From a checkpoint of a small transformer trained on Wikipedia.
Size: 10 layers, width 512, 8 heads of 64, MLP 1344 GeGLU.
Architecture: RMSNorm before and after each block, rotary positions, biases on query, key and value, tied embeddings, attention and MLP in parallel, capped logits.
Training: a variant of Muon for these matrices, 988M tokens, 15072 steps.
MLP neurons of a small language model. Each row is named by its layer, matrix (gate and up: input weights; down: output weights) and neuron, and shows model dimensions 144-399. Each number is 128 + 24 x the weight over its row's rms, rounded and kept within 0 to 255. Numbers have three digits each. A neuron's up and down rows have the sign that makes its largest values positive.
After each neuron's rows, "fires after" lists the tokens most often just before its 100 highest values on Wikipedia text that the model never trained on. A number after a token or word is its count.

L3.gate233:097087094088147166136123095109119124103125122123111129148153085114129128138132110146144117132149074148158119155119123123102187125117125168128135151102149124112206116116124163150149131117133156092124145103124120086104084106092134133119082111131151155127135118141135105160179128075127104103110131141085121121130173153147113154169140153119108119156138158122118128142173087137141107188120118105119187118129122109127118115123137159129145125124127124109098175139109118147166121133121165122129111127115128094089105153140153135164098142127098137133166152113088142110142127146091132079132144102124162129121085122102124103129116124153154093128122132120143127074106138154133157137134167103135118151087144141117104147155170164147130167150145125111172114132143125164087124143161136
L3.up233:131114134105114140150138125133097157132122147123135128140119123138151125148128160118115125086148141169126121139134125112160133158123143133118118133120179104135165135108125164186125095162158150170134096067122138103095081127118110109126117128150097099105116107109167154159113155114118143145121094100126115111120105124132084112130104125079127090112106113176106093103100125137127126174138090138163153121095130133139109108091130140112178096095102134071107093139128145151088134132095134137107126195157108118113105121132094126144138091130124104093146117119159115132177135129140115119108135147118162139131091162104126152113133142151120130117129130145113141168149111088200129104172106100148137103105111139097152145109110099134166098157113164134116123136113130123130107124156115
L3.down233:105092104097134153097109114110117159107141130150125090146150119116120143113128153087134118118149102166098112095141168130117170145120129127137109107093163135096151151179107151135136127098143134127097163123137080136150134095145155113128127137167145131114128135132120129162160139098137166156134133116072142108120108132118133165170124112138147134139092094144138132118149134128118063128128105125070136146123108123157178126103131129124159144106115132051123118151126185195151113109124108119158138163126118115087152147122073115130117086166120103122135147103137111121127102161137128118114094150087132103120149138126162108108124118156106161119132097109163107083112131147129120071164101132133140103117201151144131147136115107125105157159164130119087158144144170140125122123152106
fires after: "." 47, " =" 46

L5.gate822:120131141167146161122087126169145170103164134134158104148146143136085121103123141118123093132115141149126143167150072155151122124145163151149153136116167102165128127150099092151101091141179093127099077132087123156093152113091095116068149135134094118122109129121142127100155099144130158141163168156088148126138094160139106101138118124078084115108112121067155091152072132143124139112113115091146094137131142134126148115122116147119176142117115160114153159118171091104101167120142106117067146160118108142144128138130135096107134165138137107127104119081143111127136127143110121135150142158120175157063109150126142090099107072090135137107130149179149153117116141168105151126115181144138128090115125103132115137137135103133155165123095123138141112176149102094147157119148108
L5.up822:130123146127134138131134116093146153162122157113126131138087108123135116111147112132147141169137148131132143136124092149116087131121155127157112077137116102122105136163065136124117106137157148067154137145122126133106129109117130120119103082106108144108127120138118110084156128089112181120147139145102137120151142141127131157113111143195165158137133152102180151163114134103114116113100115113114126117148138114136131104186092159110114119158134139098156104126085157105087142149143075150160100147118070106141115141137161141104126115152167152120168139124106072168108133132182123123156113139065130109093133142112143114131113104107110121123137134164111135111134140144099128128138119141111083086109108139153150136118154152108141123106111103160153153118186127082133127122141159
L5.down822:167169110110127150106150127161098139126161134163136119108169117123105128169147113144114117147082114149139154130144137101123083156091128122130134088118182127199118077145100163153126157131148133126159073168153139160132144123176150113134136194164135095130146152131117116117155096109134097153125139142106188131094132112122138089163148154146130114097127122095122175137104147163121108112134156125095150098150112166080076166120162140102165099116120142135165124097173139137191132144153151090121114161116120163142136118122130157154108151133132158121110171111149108110072153122169145150135126118110085132121136124155134116107128105132135084108098138133091115165157166108115119150150140108126153149078163092123155136136132141161156154123112141169124101142113139151148132105170123
fires after: " (" 39, "," 26, " in" 11, "." 9

L2.gate302:093133108100123149126113124137129150175095162114095115142133093167109081124130157115112092131149119129129114150131104106160163134140106088133102149103074114116104136100081136112125152117094127082091162145116077123102108127113158121117103175076124127159138171141145127146144116133112161143108095111100128128140128132091120133122165146125190116146118131116149139113119091133113102110133138145118113149107131131126053134110120116125130153159145108160102097117145121131168142118116083110131136130152114140130163136140103083113137156088115116146154117170164115123116169094126116137143183099173074125135139083077080093076145142170112124129100157182130133136118164110169135124089167117135114147162133138154157136125124132131146082157149134130151149109153175149113115106146126
L2.up302:116171107159112181120133138122113178113120120124158095130119116131086121144137114124136136134144106155163137140132074157102081149113125122095143126131167171100136108132142109118143090113119154122148142160146154133157099110139107153179160132170161109139095147143120167109202069129069144140113193095137117114131090154107126121133123125091159098101109152131132072152121142125140160160141094118148090128099144165164101126116138144130098113137119122128122111098123142122140122106128148116133144094149103107124120113149136133154122104102149114145124126088134120114146107133080083171106121111140109072107092145134149126149109117102137137122125166157153143166077131152118125089120169160118103084141144131091160126116126137123115114163194101136132092117218163133143150139078110
L2.down302:099135116147118137147151114141059087104115119071110149149138112134131096121115132129145104115117086136129171136161146146097151145146115106110104106156102098108088125157104107088137134145098146140140112138117108151114142130130141130093142176118093140137120140137144108139130107116096130152139161144127134189116128138194139138124118153106169110119093092131122119146138104127094148135096134147132127125128143129186140110122125102130154161161092105133069177130103126185145132163157119136113182143118106149138121157168175154099159108136107133110100116119138182145097072160137119077131097125134111091136185132127131111113139164177107135172125088110137138158134128115092139140124075106155156135147127141131163167136173113101125133091101152107108148099112105156131148158140136
fires after: "\n" 94

L2.gate854:105120143119106168121143143150121156128114136103165114130122133135155116155111125069213130075176119159147109170103122104148130120153168098125104125134149118117132115151121106171144108136124141170103141126102116119149145129143109119122113153161143121104081127158132138145092128132107140127094150082151160102090153115131150170080158130134106108107120124133112157115100118154152122140110126093145136117117134115146098142094128092145106175107133095169134107175142143107157096121151144176092156122113113098149101091129120148121113107094145122108131115107139104123112127132129134121107124148104085162158135116133137170149130085093090137137130118119129101141133096096104153142144184085111124135076135132122151125105144100142117143119182159123103156167145166164090120130121124
L2.up854:125069092136146130126063127125117144102137111153145134143129126143122141097121151106104158102113114137166174134197143123142148183099139120115118118150122106109106177131124159127151181126121106145143123108107120163119151198092126134144173105146167186092117124121134147120142126127142098143137131169104164117138118111139070122119137163110101121114133101123161133161157112122137107119130187125094162103145127119178118121133098174099110140142167095174131174147163122126061111135133124094094152127136125125103163118157188125149152166122108098123155114136115156152112143098133110146091140146144156164123121134098105139165157126116125125132147132124151127133135101110115095127166096147149133109116141133110156137159111066116122148109164110130120112120146120147101169113123113
L2.down854:136110152140101151119126075138153142164111104126133132131145124131124135136165143087103164098147148097110148124118112128130153164116136162095178131157110163140133129116150115141149148139134102182100141125140137081138126088119162157177123111107128179126114148116125101142120109151144127143141153134129128097137099119166139146148161102108138104101148137115153120129115123158102094095169138083156134123153110130187121107104137104133103156159114097107133120121113193148130093144114148115152129130091133139128108139125111117107116151171129154143111159150143086103126163149129134126140133147173116143095117123130101122180098098161103136099139099090121152137151107147086138106142053105129099120186165092132152119131087130140162132123147138146143120131157107096135082106106158
fires after: " |" 48, ":" 10, "," 5, "nom" 5, "." 4

L5.gate37:112162087141132137136110110139092120121123083067132132115123118113122164132101092143139102118085094142145093118130072123124119144130134135136121123089148162125125156164145126147124097114136146089118176160118120144114145142158164119130107112117132147106149177159140143179149111160109136150139132126139078080133151140076123097156143120117102109090126137102107134179155168147144102121117088129116150105141100099133135135144118120147111113125091132147157176103119123175130134141148121111118154127172153157119118189105135148170132151124141099138158107149088132084166103075146119175105108120101102135142130115137113116156123102150141129113115113099142111144177139136122137142125127124098095106107124158153157139130126097146186135123133163164140149156127101145142109177133130
L5.up37:121201115093115113128137118139117136135167159149128115173136095139173138108132140141184155107168106095143123115085136088103136114143114150140103108151151170121094150111138182148107131116144133162124147138157104118150122136103088138128112124137122101115119104083161155123119103150153122118119150137129151104150166153134106148116128123113108112109060110124136181143091061146103133127125178098150141172144083102178118160139135145129088127115121105158139157120123149140077099183137124091152131137142125107142123171079133130157126129133100132143179125140149141119177155126108132109157131132110118141110129112163095131130128108103117126111133124105177166127105135093128121171135145108170154119131169095143126130087150147110124092049094139079108111128111146115154162094098137
L5.down37:207139106167100118092143115123146168097136149151127103175106135140119077141146220149107141140101117119108100106155113136102107122130115099093145169141153147161173137108156146094117110126121124128148119110129129116148115148149145107171116152143178146153133122138164154160102176143089108110119148085141094118096119089106125122142146079139144155116174174130140129159112084151120098141069121117142130143147115140110156137163176129114133122143158161113091159153150159115125146064098147159137117160106148103130095127165140158116113092174101106123093148130117147115146105138069134118178105125158136152127117114091126136131103170130073131134151141118118115140172119142143142118067133162133101141159159132127116168117129118106103119139115141132099136094114126133136098114155084
fires after: "N" 39, "DF" 10, "," 5, ":" 4

L2.gate286:105132143138120153159126117134110128120100090093135098158111137135140170132128090133137159141108143137149129106147171155141156111154105151099134112181129136138127121111138134159127084121128109126119096157075105160068120086115117140147157141134145134121141122163172130119097118103100106139099142090175107129153113150076096155123133078101103118158112136077147119152147152104137114117138125142128120193101172141138087140079141169138129101083162108176115149120119119110157124143098167153082078112104132161113157116131150107113080097171135144081150110172147123109090162114135131086153137132158127136137172152132157109113106115118124135125113165101075103156120088138103184117093136134127156128095113148100167110175120177127145145132117104151091132140117166134133115136131135
L2.up286:132150095141096144126186086133047146126100142138144134124114099132086168135091109147110129177113160154092102105100128135096168139119095156093090144065137154073134134100120151154148131155116141170132122125140108131095143124096098136152168122114096148139133079106124119115088097111148150130129152133162142128164109128171107105105130131158124140119132130147140125186084141122130109116133129088122084142139099129145099151161112129108148127136159149120113164132130122171101111104125134154107093118088115123147150150131141131132172090111126122121146115087094124149138104125120126137130133133133142123106130109110149150116152159107117124151108103139099121147135124120117127122158119115152139111051104149156168102125150125135129169112161113134110151135144178133118142127109123
L2.down286:119127119102151139113119125155119099141177100089125154138075092112084111134110169116110092104148114133072124074144139088140095168159095118161132077114083156146083124175106163090110140126115109161135119135096113139128154101102118155105120149130141137133138158157132107132128138119150132143126151106102131137098125141116124137110145148109194148096126142126120141140129120157119127121132139073082171163126183118142120132113114092131153105155156093139090115149098091147091147070156133150163169127144100129135133121148117102137150135134097142121097134158113109150143082138118100081108146101119137147095132137112113128141135154123076109105120116088136131129109118127149195144133110112098148156174144063138131130134098109133161110116123127122151092163135117111136090150136123
fires after: "." 52, "-" 10, " km" 4

L3.gate881:091136103055145153113109134125152146114130141176112119145162142106130131140133119114177114105130085146167138150131107138141164140091122176125142141135123149156135132095126105172137154120143101120081146128115132171132156068117116140137142105098132085140114144116092137154127130112157188159134108171128103185144129119169122127112178127166144106106127133113087153096103116145120140159110149176142157114168149135099152147127142140141105094134139155134100134134120114141129105161150166136133133120084108141134143162084114144102129125129142169162137125100148078134131152135096120079120152116112151094148105127104138101062129116136055131102116099114071112167144134126114202173138171148124133167132149127177200093128111150094126131092112082134119139107129130154120131128156136
L3.up881:137126072159085123131110168143145130126150119107093138139125121118133140135127148121076142124109130133119128121132116161077111107124104138099119083118147152123146149108137126126117118129122160122140120098085112158136137157137181091090103120145164100116128141119099125123162103138131191164118154135147138105115071152146084137145112131140167154101156116114154148155061139198149079114144149136098086097114151179171143135146105106156111097121139117137133137118162114139103125140093098126101115104128155118115110124101145094095138123165098166109120130124162090117144153114126103112130104150169119122105132126128136129159114109103153146110154113142123127140123126145187151123140107115164145118114103122110097102130112153153101136131107144130146152141191140132124149122117133
L3.down881:125131131095142141113178102133132119120119130101143166146141079151170140159188114118131124127168105128121158109126146123140119180096112117145104147143163110121144137089129152099151100107098147158111088156140118164123133117137134125145113125137102093106111139130177111137140101174087096111130139137121125138097118182138138153118136175134146133124107103116126135151132095152107112159127100123139107124131110106118118155108127130145126122151099126150084161093155156201108106146142107130151192121137092130096089163143154147124127159162142115168117108179142158134134098138158204135146122112088120144136147133178159109138112124121091134163105143140146158151151080087155161136145125177098175111108138134112155116102145127119136142126106122125120159147122152127133077128128141
fires after: "\n" 99

L2.gate194:167091138120123131128121116160160110126090123150125148129114121131126108152113121117132090110152088119157176123109154125116119138132179080140137145142167116099128083111165135105138156121115100115138149112132159118125162146157115116114110119134128133143130152146168123147105136115148105094133129129146150165121135128119142095105120153121116061120072106097156091169182122161199114086097114118139114104171161077107164128089134145133151118171157121070145138149130124143142115142126126119109144133135157147106104106150097108158176164157168117082118055147129107149146096110121145116106161117144148137097124119125129106128105108102070140139157155133127126134121133107149164128142112132097104139136197108117122102117116134129108089074102130112119093089148101108142127122147125
L2.up194:099139085144125097135147139127101101129141156103176119111120127122132094114129154098116138124091129152132128137122146124148118084119121116187097132115164117087127156121091135146113123152141094111136141130138124106128105112146147117103157119139093105143095147116140152131128123125103106144150117105109121144136125149133154131126168149155135127074153164125123134077079077089127124121104099098154109118129155184160114120148088132140112157116125092166130135107104133130139114164140129123090093111102105185136120133165103109109128084107111143121179133124118147115067121148144113129135127095104120078116153138129118093170156126157145112082130145133116125093112153087126097137113143131151148102171134096088150122122048137140139103149127137144116120145126143151123144123176148
L2.down194:129110118094100112135121120165148149165125156128134116153145085148140148143107062119086087105134102098128139121135139136116095105126108102109145148112148116092159129120097123099141108114117133138082120133176138141132120108138142137107118117141142157137165149113159152120073129129129144149148120100151138156163094142130136180089083139112123149125081160109124108096149118119092113115091123105109141081144133143137151122118142119127109100128141106092195115170147120100116103154135134136129087152142109162096091100124079156140107134139145075103106092079143114163118154157161130150152094149149110106148134082118114141128120166110175161135149068120121093142111175112162142180136146143128167110140136147133137134124135153159120087139146132124064091173102146092099093099105125
fires after: "E" 21, " |" 20, "|" 19, "W" 12

L5.gate1151:157116118153108166121136151188144128120114140136139152109126112108106134162135136133138155160118135130123115133120147127155141096127145109110165157075097099121104143149147172126139094089094151165138113121134114136130151101161143119135127134161106130140170103146135138150140116110125133143131074087119112128109116113162129109121114125133147114151120125128141132141143124157168136091109108134124143101090147124087113118132111116094134092126153132112157157129146091112136155171109100130133107109132172120102102137162125147130150096122134118130109129105096132130102113122107068112123133134160139152149087102125146123166135125160136142121105114082143161126144075103170141084162147126133104099141140138130083156115149106148162098118082117164091133114113084153132147144126143
L5.up1151:093109145103112114119113164142146122165117153157124123135173131115139152138119162162136127133108099125136143130149126170124133137133130155139121102071119141128138169101142110136107115113178124130112110144112115117087130128128139114148138113175106110095122128129090123125179105107171120155114089126118104152124163154123117115169164099125133096178129103110108147109140177116081167119128119163081115158110108186113100170127116104132118113098122129110137122140117115126121116158141144133109148096155134132111147109105159111140114097147125106138144146089119157105130152148107173132062109139105139099160101144114154119140136128115099165174135101170131099143176076148153122117150162121121074155143133166142081129109083106128140120119122119200094122102144146089105119110107141
L5.down1151:107134128103113156171152098110132137139143161130152130126144104158124122118116141127167122099136114101147137172170126131122139126104120123195140161160121088122151150095110146181116085119142190153133134152155168091103124106107103140115125070148136126106147136146096098114102154163155107129120109108159135106128127147112135136132149121132118103137153156114138154138119113125113127118107171088150105173113154108132159125083124148153177146124109139122152124134124128106085102129113147123092128119110116106117117138090100156126097116113148073185099104106113159132149126138132109147170129122117098160185130106119116136128145164130089125122109062101136113118135099093068123144073164130117130133180145168129156097149099120174155142161146112133137176124119094140109128109116112
fires after: " |" 66, "-" 11, "|" 10, "age" 4, "\n" 4

L2.gate1002:118127140120120090125116116122131124142103135141125110110128138132109135116103123135117129097119140104169089159108123155144154107152140117138151088155176106103134121121144128089123118170104144120171138122121135172114120135104127101134155137157111125123120082127155105109159139131128121105095128117132064153117187172078124183109121164103090128148148125115146137181149121108128090095122112153141138164133162119124132127110139099101121118120113093094104139134167129136195131105160159113122122137179181122123107094121117134130144126150135085109121139094123166092087126138105096160109155124106089094171104107133130128117141102090141132128179179125115074142117122132087107151109187166106096129075186133132080097119132136133116135104148124166128164128134089077140151123139088
L2.up1002:122104128107187140173136108117165124094118112137145120103173143134116121136172097137134125101159071129143121110128158139123092125141140129119113097111133153123106129159174125094149157188156107165165138151088117165084144119113153117169121158090144118152092075133144131146120141125152111115085137111150138166078131139133103177110129189139130153123156092135166124147124119139118161137095179104135131114140116134110110109130172129171134057168116083121130134111159121128136094149172105128117131146164144129100123127081170092138147092108156137116139128113165136137106116186116163126141156104124131156110077113091099183125171104139120131110131087118144172146147110057169141143150102103122143086082073097124119132100129152112133147118110125121134126135137074098094140131135151
L2.down1002:159119143143128166123095129106132161139099102128141083163148153158101084128173135111115118124127106183108115141149133082075097141143121137163151135128144158153152144089084150174143119098135112153119127136115128079122163159137140153114147171111125114150126129144114121169141136117110087108154103117150160151119085108176145111142104134102161083130147136102118143112138087140133122095142128149141122142135117099120108141163135098136120068114149089117111140176139134141136106112099139120121121103094143138140098114168107192132158114129104112123128117168154089155097101147092133110128162149159120101095139108135064146155113137144121117096101090115131142152135128129121152083155167123150126158113092132169126114119121152175141152157119132107122140143169111172071134154100130
fires after: "," 47, " in" 7, ")," 5

L2.gate559:122096169143143108127098123125136107155132169150129097096087098122097192102152103162097144137151115120175092116122141137175173124167135170102067119111122094146142140092122195154118114109169127137106112132112151118151152131067108136114166130126169129120107105146132115109107101141132128119127189130099155125115119157111131159100149134047168111141131089100096116131166147102193133122160170109134130151107131125139136172081126141141154132100106131119120103127159103162129172154109141124146169163158156140120114180121054092110104120147127145186138127100112087112127076098120138121144106117135135118151115137114142090142160141158126183150097131152126117117141106115131152115131109124105156140139158134134159119142133152103121188159090139176130122125173120093148132143144141
L2.up559:136097097122154062120140094127137136147137108139107124159121139162116156142092113136132144122126091090090087101123121138104104133127132159119144148102113153138156115129123167119147092191098125139185124095143099096116082130164131101093123144121164123125101146160130102128162104104151118140114151115124144143110116125134081120165132083158114105121125133105095127115114138108094138098101126109115101113134140114107101124140152137131176110138147125138104148141146118124136079110155124128096114173151120120131153115114170101170141109146178079162091147111133157108129182146153115154127131141093139096084144148113075170114102151102119135127118102146130151080145154161131106115096141130072101121103122117119141156093129128150146136141143136136127116140145098064113148184096087
L2.down559:098133142106120134095127159163141129146144147119163106160071135121144173100116152096117097145134121124136131088124157111100137144155133172127154148111115142110134119167140093134111150161122105108078111137152107110172144069133128139115126135124097115149139092164138129178078122146138132144077108157111127123146116163151132113105120141136138103119124143172135122122086120161141110135165086154149163107117101106164175149138080091154103111130111140159112082154141144139144118079111085123106136129133089099116126155126086133136140149132144161137153137089141124119167099178153106115107119150112071138142109131102132087092191146132102144133149135095123151116124098123103095154127110132108153087117117099118133138109117099140101137096136144118131119153111086155112104129146078
fires after: "." 97

L5.gate347:136166113144124107145061112121116125098107129147138130128148173106131090105135122123117141103082136086109125110120142110127173115122120134101122070158136142137160090095146112127134127106169105091143152122149148132144103150105145108081126116105157131143115127126128156132139098131135111127135150110108191177128113112107132154162104143129167091106169109127164116106103141169144125135142098157080119095148137121120101160098098104123141109106142140122142147146111110147130108107121132101114138110086117161106085144143084098122095131099111167113137121124116169103052121159106105135122100132106113139153159120100091127111124129147138153142129161098122133120138110124080136153134131141159112105144129135153127162157076168135139128093099112119121156167123147145120135153142125
L5.up347:122124119109095149110112104153144095119106117122101152109155093134111089074123127152088086131068168110166102130126139119141149119158165110136166099108142137127073117120141103112134148109149111131163191160108113109151151114131145087149131143109120133130103095101155091090138129146174142117144119151152158130090157130101119131115164116157109139142139110095147096073142162093125108118158136117144110167129055100136111096119088170169153142150148146143133117131097137108124146166124130138133137142153117144118136084132129122123100156138106103107166123126134117155142105129130179103127115092171134124133100114159141093099154118134155113125115097217122132124174091120168132075131161132095149113137144126116084090129106111158080163114141115119108101055099109120165105150107159
L5.down347:171112118136152141110148101135157139125100106096125121172120141117155108143124121098121133121160138141140108161151172081119081127146110146141143139106151158139124161128102132118122125095112109158143163137117141076130127146106144119102142156113126095141128092089116062103109140123158136159150182135099107119133128119134112147138097153124139147088108097074080116100103106102130147153077124142099167164089132105101146148109145140105151143142126093147144147137188138138140134104080106135129132121113123094122151122130152120106137128096138165131159119152144113192109083129126126136087171130135125131078087121098099116099120124137131103139159133126142082134190158134148121138148164114138102104113156092158118068119109119152124120135129109159116108086134139117151107183160087
fires after: " |" 55, "," 14, ";" 6, "|" 5, " January" 4

L2.gate503:147113082143122134122167143179147089143110191126137104175114147134124120137130110166120121111112135110145125129160152149171138135143140108113088118116136164131095111124121128177111114109118124166131097135107125087124122107093147116096124111133170127136134082101157121080125133126178092111131099142142086094100113133104153123143160134083140097082109136143120137092142156136149114126139093104145118129127146146124088120130153141094103133104120109130118092097152143120154122109091141126117131081135115114144093117140118095160182131111095189158146132148112146145133106144121165076120116149124115110133165082100153130113104137162166158134070064141090114169142153117130139128113126130132120149161148130120103111155116101147133157147071128109141105133073073120101117161152088
L2.up503:129141086137128071112167190124148126136159184136157131165170084092140183177108112158133090118088096134175107117132148162122139109163101159106125109100131085167108128116141163123119135168129133112106120121123067122094100120132089114168118123139152130108126142159146148133150074124134055110105096179131125126134125160164136130121107120152122092093106159085105155103090140130116139132116137113174115142169109110108113162133176137122170089123131144099127117125172158161154084114106121111129121135133145166126139101138133096107138155132130154114092127146145111134185132115118146119114137168144091106133094168155158170139122116136123125105087112127131158134155132159112146122123164137138143138114137119118102110166142144152141121149154110132103127113112164116136174113113129
L2.down503:122121125112127113129139121148163123136170139107148136130077100151143135114093150145164129115127130143134089158100121123080081111097161125160160126129110108138164169106118130113138135137159124098117118096132133153118085127136114133126137164105137117129136133130115143145102146105133124175121116167103117170081133123109111146111120121103144134128147175102116132143150149126129144194122090152126159144119154181107129071088120132083146119155133139106102154079095112124147097086097139121101157107200107125049139139157122161143137147108159121126134147131134117143125128126121154134147151144114085132171117130097164119136106096105129154127135121163111114132116129096127075131117163138129095133126121140125158135110109153125158089145147122116131140106150110167099128084152155
fires after: "." 62, " |" 5, "-" 4, " the" 4

L3.gate471:093099109094117120145140138101126127106156125134128112100138141145128135145160103128098135107155111148106132158145089090127098098164099106142154190131152166123155125111112123168117134154121091134157159151133110115104130134096099180089112083091098128089105142174086139111049168119111138101178094125143154139121119102146118099099113113140135138101167123160144150094158156109107060115144111154102158115123112137145081077101136140145108141124138157089144149128105074123148105144122109144142123116173119133148089139094129157118101134161086147126107093146135153137132136137121130145106139084124109108106099141132162119163155142144111132095137146126154162116131090131122119162119105150101112148127117128111120168127117108161070118100123128143110152158131144111132176132116142
L3.up471:132069124115109164150128091147108124119133103132114095123129138132097128111097142123103161114138105113092138106076127105106090126151129131098169151155134095135118141160154144161137135111138076120135157134173146140173150132139104124100089168124116126158119190115107117105097157070101143123110139108134152126143120125135173144102112135152142159129135156122138132133103129081130074114126090083123099165131085148163129162118101157144143125161122119110138119110113120114137115159150081140145156107144153149136104096129114103144125132140136143093138099112126125090135106118143109107153098150140130071170123129140093139129191115158113103136113084128159163125140140133115108095111096154091176118119098095118117145167132154111105088125177085153098209102139098150109142126125127
L3.down471:079140110097103119135155088119105110139076132141135153096117108145132135130136152104112086106091123117083119090122143164114093142156096131118136149138171127125139134122185132157121152140117129145108125165105092126145120108106125175137146109107157165171110125121089156119086120130143161148136112132164148145138090101092124144154116147140128137099172111141100113158145128106102098095146132132134108165109127143138098116127091137148117166130154109127118101133130115134138090176087087131134126122119120179112104125137103164164133162179083110105127101130139156164157154125121125138093165123146138125060151109152124132146134149097151152130135101152116142143126098096130125166136074145135143178096128069133117131153126128142166134088177115130095157128123124120186133104144090
fires after: " |" 38, "|" 12, "-" 10, "," 6, " (" 5

L2.gate312:134098100133133144149103118119084138064121137106129058167146081139087132162132130126142106100132129139089129129135120132117171130170151161156096103121127160132125097126123145111141112154111110148094125130108068157109164111133095122123149077151121107133151162144141110083134103091121142107122155097137177182118095126111128170142153128133111149144131101131141128123073132117137123164088139126125081134159126146130144105132134153078145092134134143078074180103113126129100076118109139097106095083145118120129096171125144108115122101176111147125126117095172109155103151122166102112121145126158112136164153169137139140150095129145127091119131138143098120144108153121092163145164151152123129156128144143129173127108126166145124137105108103103150115126116142140142139088133130
L2.up312:111114121108095123154141160115086134107138138157113111102154151125115111144085146168113157108165098099101115157096096127125125144125169146106150168100128133109183107155103137153111155153107119105200114117096139087110139159130122129099093148130109080125113145110123138091162125138147153139144169156163186145107127126165123127113150156075145117116144175148112156137137129130128162092105168120133113132054112117154126148139094120096154115086166140133095114151138088149128126138133172166122147119103062138102201095145109160134153148104123108165143143122119140130076120061110135086158127092120149094134139122086115112133126161122123122125129134114151103132134126114129127130089109139132153139130122156107131172157116145180163147118185117120098141106107108141120137138145113
L2.down312:133101123113089170110163136114108111132097126097132146151100129128149135114106166100108097128167089149100121139125180150127117146155108103143114147124133131140087136078120133125130144136112149129118101119089150169151095125150132164124108112118124112136131153141139132135122143120135130115136136111081111166110114131144165083154146117167167149109122083123152157123143093121139102163104140115116048117156113173139107087091077187145162120139072118125103168148088187149119133100135084095102167124134157139137085146118176089105112140111141152145116141155143130141152098152152140098136093164084145158107126136147085116078125106176101115144122127139115120143138149142133161144164134158147124111114131085126143131116120111124127118083079119117107136172102110081137108155154100
fires after: "\n" 98

L3.gate830:142135160090153133103136134115136122133165136135153113134120128091147141137120118133131118145156117107109129121139136114154120132184135116124117119129119177134101129126096137137104125134102191149074084100151122144119093113103081104137140187138144142180144141162143121111118130092176131134136139134119109132131137171129145096129150127109154148164141146124074143148083085113180162110107133112136156166156151126173104098117119147133085134133111141143127122150172175118123106126149125151072092163106127145124148132139099141130120088120085160124147115167147093175132113123121151089112100127151122114157109118159203154163122080176135136153093133119126158113125125161163191106124176114126113121120179136124134117134160093130129089174147138118089132131163115120110120125150134
L3.up830:135185132117150159121141132132114091136113103120110134158131113117102160109112166157147125121145146127138101098140148145054160126097113157112099109094104140145088142146102110115150120169146140168113117137128165122120140138091156107116135140132115110119150140180117118142081150161119141133150144130175112157143129142096105149127120163139125079148193107130143134171115197158110118123147161141131141133143147119118093154102151148118134054124113147128096145148130117133143108088133126111128100124152093126158172113160115155147094126182114144117122141127149077123109102136169135154144120104122130109118113146148143150104133184061126074097103131150133088114114085122118137147125137127110151115082141083122137107098150161148139126139183124128081125125151093145128143147104133
L3.down830:103141167160100107146128101152143121120092062108127144141129131115093148091105122115142110138121103104101128103098170140113155146147149138126121090153093098147096101142156119139118173154144119142119111159137127131141132121122136158147150138140146133135138086050087105112070105154146111129160161125115132138081104131140134124105166171087157085142148145100117130123111161107134123083135155130125133116121122133153145145105170159155153073157126101162109132115137135144116108107145096107100121133138147096142129121130124153136151135142100149120124131110118158146147151120112113141114114110099107081080135086091138165112172127122096101069130143136163152158124118121109142145097102129130114120138138117106127108116088126141161174139188139155114068063117118111108129139140123
fires after: "." 90, "-" 10

L5.gate1239:169169120115111151110112140166118110117138146117140169084178132162126174105131145145141130133150143133112143117081089126103110174167134110156130098091052153114142116104113141135126086156108134173115113110113132129079141133197160094117153163148115139128135083120136128110165095112129144120118157142125169139126102116132131102152118126124112119106109107131143159140114125107174104168188138158117082132177091121135125131153139136104154093113136131127156133139169113105146133132115141095128126150131152174124144103124155133134114143109106086131119108083134150176112162146119126151125119091115115146104113157138119129096120108113122092100117154097117133083135131099078104134103099118137117115123084118166151144108125139148134119145086148151150104117135146069129138133146133
L5.up1239:140081137138079139099129113137126125113151130149132154125135062139173083130131162148123114133135119094117115106119133116142124107137156100153143129153137120075141094121109183140104133151153177106102109128145155084139125109143148137125119139110139130143099111113127125144150116113132095124131106170143160143099116134156139121144160153100111126137102139157144171136124141151091143129157085150111162162125136111152127102139104101136112160172142124117161103128111130131130123167115073147139137147102111109146099098125168116120145095140139109063072119139138107132101177089147144147119149182101113157089077145104122069140156113141092116111143107150117076132137160129168096141155091103147122136138125126173104184125128134163130150122071178167137128135118126141100099170147125
L5.down1239:120113133090118131158171144147117134131145188130126162160161097175116127145102121123114099141077118114151114084086106150104146115131094120157152166069155134071122126094173150104168138133148077168109115132168124127148180110136172093128147133161125132170081121166109119135110094156092111106102107146134125126090109145142130100113145118122115103077117112125108131155100118163107133131128104152120144118097119112088128185182118148098154142145156093149166125119162102104112156096126120151139137147121110101122105136097145136109108126129105110140078138130130126130107130092150135121118146119093112171152114180143124087108186107091147081129109148084109154132122123113153178142122103116134164133112115134129134157147103150138136154076107154128137106121109119160142129115130115
fires after: " the" 23, " (" 9, "," 7, "'s" 6, "|" 6, " in" 6